From a checkpoint of a small transformer trained on Wikipedia: no biases in attention or MLP, untied embeddings.
MLP neurons of a small language model. Each row is named by its layer, matrix (down: output weights) and neuron, and shows model dimensions 64-159. Each number is 128 + 24 x the weight over its row's rms, rounded and kept within 0 to 255. Numbers have three digits each. A neuron's up and down rows have the sign that makes its largest values positive.
A block is one neuron, or neurons of one layer that tend to fire together. After each block is what it responds to, as a language model described it from the Wikipedia text at the highest values.

L5.down145:116115131129132110141085157150131157133113169109096123147156105105121091148092112130133099101140064081169129137116116113123134105168142110118134122121158136136159142113124151127088150129156122116095112102151155124113113130126088119136124098132110115147127098133096141118110126122174144170
L5.down228:115117092139135083138076138132093094134154091133160100119104171137113136111124151150118135150086130129139120133132126136119124123141127185132146115120143099121161089141148151127139163102148130152130125132140087127136114129136158135071077111106161155092137120133114165106111104115147152145
L5.down257:096142164153137137120138133135152110117132134161145105124140124176102191150125108158127161135084116172126150127162145146117099148135138140112112135094116117152129126124156110194114164140191132106129142082115140150050088153078135113095143113111112118083147168127138147133118115146130085128
L5.down569:167133166116085115126151079168155129136138103146114096137162124105107105150128105136117078132107137170079078119102087167132158121126116106088093159122167133182168146135105138097117106095139125116144127118105108147129116127140138129110158134105126131099168128157112123105119091140095135116
L5.down661:128151116077196126142155135134136137154141142121131085114132108171125123120178150144084126104114160098130084109151137155140151108157140139105139196139140131167154138131168090146147156150131121134065108122113127119116119113150138133157098105123132138159130118147172141123158114079143083156
L5.down670:117165092109128136127095086106136104099101119118129147155111098142130148122133085120137145144131147159124102088157138154119162127154140113170074162102147144151050145157147067151163111134153087110108124171116104130129121138149089140146119182148122123100108128084121096125145143111088153151
L5.down684:130093123145108144140138087076108170113131150149123115106159088148120143146155123082145129084126128170122106139128121115126139123125144165152121149094105123170127096139099119143077156096137117125116149166103174106107085111102122085108146165078121105115171130147121133161115089096139135160
L5.down785:123133125104130152143130162106155174121169119156123083064137133142086171080151150099059113134163113127093118124159139112142135177145152171109116141148111125155147093142106172101138114136182131114114059117113090124092156127122109135114155119159151139136119111108153106115140081079122127133
Responds to: Acronym and code endings. Final letters or pieces of short all-caps codes and abbreviations, mostly in tables and lists, such as CM-LL, JP-N, K-SA, SP-S before a pipe.

L8.down23:129141163106103094165138085148133110135142096124109118137128077075115130199156151078134100104121162121127171139110106086110111103165110145115123134130126104134134137098158101099119119104149154136151105129167131120124177112155096107173130120106175156168124126143109167129120141132170140113
L8.down65:102148134110125106113154146118157186143116152127122123105138104140158089162132128148149130131112148118131135151122085148143156145124170123117146124099134127126147115123089149159148111128158140152148102137140101113153123127117112134129115080147151127128095131099103090139118128119109150125
L8.down179:140094086122163112116100123159127184133109136098141166109133115137137095117129111145143119154075139120135116092136119115114159125154105130095128073137128129130137099116162170146107101133125111112105102116073134108137119125123123131112097126171128088143171143085127126141141134085113105113
L8.down360:149170112097101150073115113106082156127121140099119104119136103114103162137155135113128107107138145144133087128101153140107170126128114118131118126145135131151094109107115151124146138104134153104127106142120131130112143133119166141136115157101144109114181143099075118109108118134166101091
L8.down371:095103118114132135117119122105112109155117128167120125122142175130065090127144153144139130128059131121175117169132171108056117142103102127139133128108146129121147112177151164168141099149128127160146114124126149132140150107144133184131100132120151167104105097086079130124116090128131112193
L8.down444:105159117116115103142149119076122159146126139164137095130124151121132114166111178161100150103132149106137106092178082153111145144078140118090143138122074122112162078165155122121091135104142149127112153135157113154157153114110152092129129104108129133143153144135097132153154128120142124137
L8.down456:155114154089126128163093105124123111115167138092131148121140120124117125161115114148115132120166137133149100092135115130118121109133114095136112127119142102151151095127135158141124105111096144163126108150157136114137105172138106165142161118166129132131107133122121105109124146156138118158
L8.down525:121117159141135157121180127157138112139126129093189164151149156130121114084117159103144091162131175139071096094105143133124113140094118142107106132132114111119143140129135167151105115106193103129088165145109127123090086109116102161136109120165115116131126115103162125135120125137155165121
Responds to: Predicate adjectives and participles. Final pieces of adjectives and passive participles after is, a, very, more, most, e.g. "is inform-ed", "very long", "most common".

L5.down49:117098105129139100124134133108120120118082179157127084128154110096113112105142126126074053148135068146096156117132115167121123096120123118121112110136109138107154133130171141136158111161133116177104160103114137122144134123107126110135081106093169131138124144130098110116110106162102126102
L5.down231:113130117128115117116118124115154127121138182177084125086136099127105132147135139123119131114150109086104125175109163145161064101151147179106122047127145139092158097138164154111129117139143136147097117098101165130126115149145088155122119090137139128125161151095158172116119121076140125125
L5.down452:106156132089108125149125154120168116150106095114162094125117133110133130138097163149131082099129156144152112126150140067132076152118137128119143074168123110111096150119089154109109134155123149146105149177116095116104140099132131118152139143116104093161164156099149121106132112078100149118
L5.down458:135130094115100162103171140146089134171121164098132111098119147108119176160132133140137132089111121096130131119145101135146122191117161095104097113112110072164142117146171147125134138097180116127128130114093166143133119066141132118101168096118157095145131149091130151108145128149155162145
L5.down500:121138117113112151100132160135133171182084133133134149094115092135112128132105138113158128096148133123132172140118122111137107126118086160104174092125132114112114141113117136108122119135124124118114125145132156137107116130124139156160163121123152134147134115101134151156141118109115115130
L5.down648:087111137112134155114128128125126143134113102150109115115107155142128126133115133159100094094124118184113126142105163151150146130132120138152129098128127119152121110082150149124091111124133165119087175101108146111128145129104085108117166105130171124144136186126115141154118112114113101131
L5.down739:138177132174103123154141176082153133123108140155143087117136131152157116139101138098131124129149111116104114069158152114122114095162108158130109116112132118145115108124096131106124170125095112139118114112122155143166157140143108122132131085100145103104130106126098116131142089164098091126
L5.down792:138135126164127108110088117134154114121137149133121142152144117113091185162112129141159123138138089116182137107126159141091155137130176120102119114146164121130110132090120141131139148084095087110095098135128109126131148113132154153112120142125160120091116126106087136116115131121150134144
Responds to: Word-completing suffix pieces. Second pieces that finish a word split into tokens, often sentence-initial (The+ir, The+se, H+er) or suffixes like gross+ing, health+y, metropoli+tan.

L5.down116:145154152119109142170099137126107061133118133120164134129096143120171137138158139091130115147126121180131145124115197126139137117135162143115123096099144133095119162133124138141145101161108137098076124094149154138095128132182142139151167155132102134089144108084140148112147140126147133167
L5.down288:114134127148092135112117155179127093128123164076128144142149139120176093119192078119118152099137119124147141093126091146093088145137159058148140129115149169153144123158116104163095183105138103115105170150152151133139109131103101141119119129130129144088116115117107129126135139119098103137
L5.down377:085111134076158121189112142118144106167146150140109117120131117168110102141144122150114133140114118104140144081147097114116106126119106089151113073136159149110091113119104116118150135113133108066097132100131089147154077140149123124134166155123107094132129095154119121149099146122164136126
L5.down501:155153161134103141089128129102110106113122134102118094129113127127087142148140150134113115120143137126149131164105138120107128150104151171186108118111132092111086103141150166148139104155126120129124139125153141158135153144149094142099104119121153116123167123133148124108138174136115113090
L5.down594:165166144121147156115157107122161106146170138103141136149162146090096153144152180133113159141138116179106146155159129118106131086163117146109100123129153092143126074114130106134152138109130127136182124150129116134126121150100134137083134120096125135114143096144137098115151170140133162124
L5.down618:143137100110151119118130102133175162155134181109117111144160156129105165115161143135145115134155123167088120103152174146137161111135103139103107083132105103154189103129148171109097121144149140117115117129105143153124146130148125149124142142088127062131155139068171107103132133141124150110
L5.down619:075166132138149145140080151124096128147157150111102161109110118105109175139138108158110142129109120148054164148192123150171160109160122100153115129165164151102114088118133151132149148160122112118148117111127123146111136151127146120123108100159124094138153131141137121127149104135134129123
L5.down641:116142116090120157104138138069135157142123133097100191113128122147149121184149101113161132112133130106100125194151147121171134169116123149087116148099112158114114153133154104114094083131142142134142156127091143154165102140123158132082167119154151154162117074093128124110156129139147151174
Responds to: Rare-word completion pieces. Middle or final subword pieces that finish rare, mostly foreign names and words split after a vowel-ending fragment, e.g. Lavro-v, Chattanoo-ga, Geromichal-os.

L9.down416:123099111117106096143154123113151168139136161144123112105107132152176130098133109086154117127148146110173164120108137132114102135098081088108144131092145148094124145126140167134121082118103114162140145117132116169137117088111121097164160121134135157136136126109114138128106130113151120152
Responds to: Evaluative adjective endings. Adjectives of degree or importance, often their final word piece, after "a" or "the", e.g. great, key, excellent, considerable, defining; also stray table-cell tokens.

L8.down54:126138083124149118106130112151137148144101141099126139137133121150092124161159108167135072075099166103128154140119116101149178089142112140129108084139120143105201163117122116122117134096128111135125126097121146110139147111115148098138147121164126080134109108124149119107095069124127126116
L8.down154:161145134097174134101089109132095137126144139176149131125133135076095148105110052140073126119125143154171104174149148138120117148140119154085160114110165132142101124144125135138169101090131143134141145125105153086153116121129088097166154131151097121117100162154096129151114137102131120142
L8.down261:132140113124132143144117102122104108149133132086142135163152132111129162101119140161122159173103146062104146156098139104175132110102144069094126147124142135143114124122122109099142153108151154115121114099105163148138141100134107175135119075145089100121111119127085111083130147116113170125
L8.down268:153099138120138121088170092110163137143106150110077149113148098077107143133118150114139113144174128133098101146171159102168077105151109109173141122146118176152125144115137110112128109131154184149132127102119127138111119142142118113108160099140120131158170139085164130118152097126144125110
L8.down294:126121120119108115111135123125091127135158126109130119126138111084096135098133121133119112102107113103122179145140135135117131148076103119154137112146140145118144112115137161093128134091139160152097139117158126094144080173167170102127131127146125153129142118110138158120122120109123122121
L8.down301:110104157119089124142114130117181154072154130133112122103099139119119143120157145132102145105139161110185149151148087152154169120132140101136132168126154111125159095157106093119142130166100099118130084104132132164130175163113135134151105134110181126118143119152138151105102131197145163167
L8.down462:090099190114108174137152170132142154132136139147140104065112108155144116125131142098119126153061132152143153133144131142127105168171146149171147109121086119124167116139160114160126151125130108108162098120144151126155088116115122145148156109082151114121136118135154093097101153111108135107
L8.down579:122144067128143164176101113126126113146121123164134130158137096088091132142138136117134161096120108149103125127172114126114139107114107126117139145113079159133119139142148135126123133107045145146102144114091150121120135117109151147113150126166142138136082120155156148180100146151151163112
Responds to: Surname word-piece endings. Inner and final pieces of split surnames, mostly foreign, and the comma, period or bracket after them, as in Herre-ra, Geer-tz, Küster, 1850.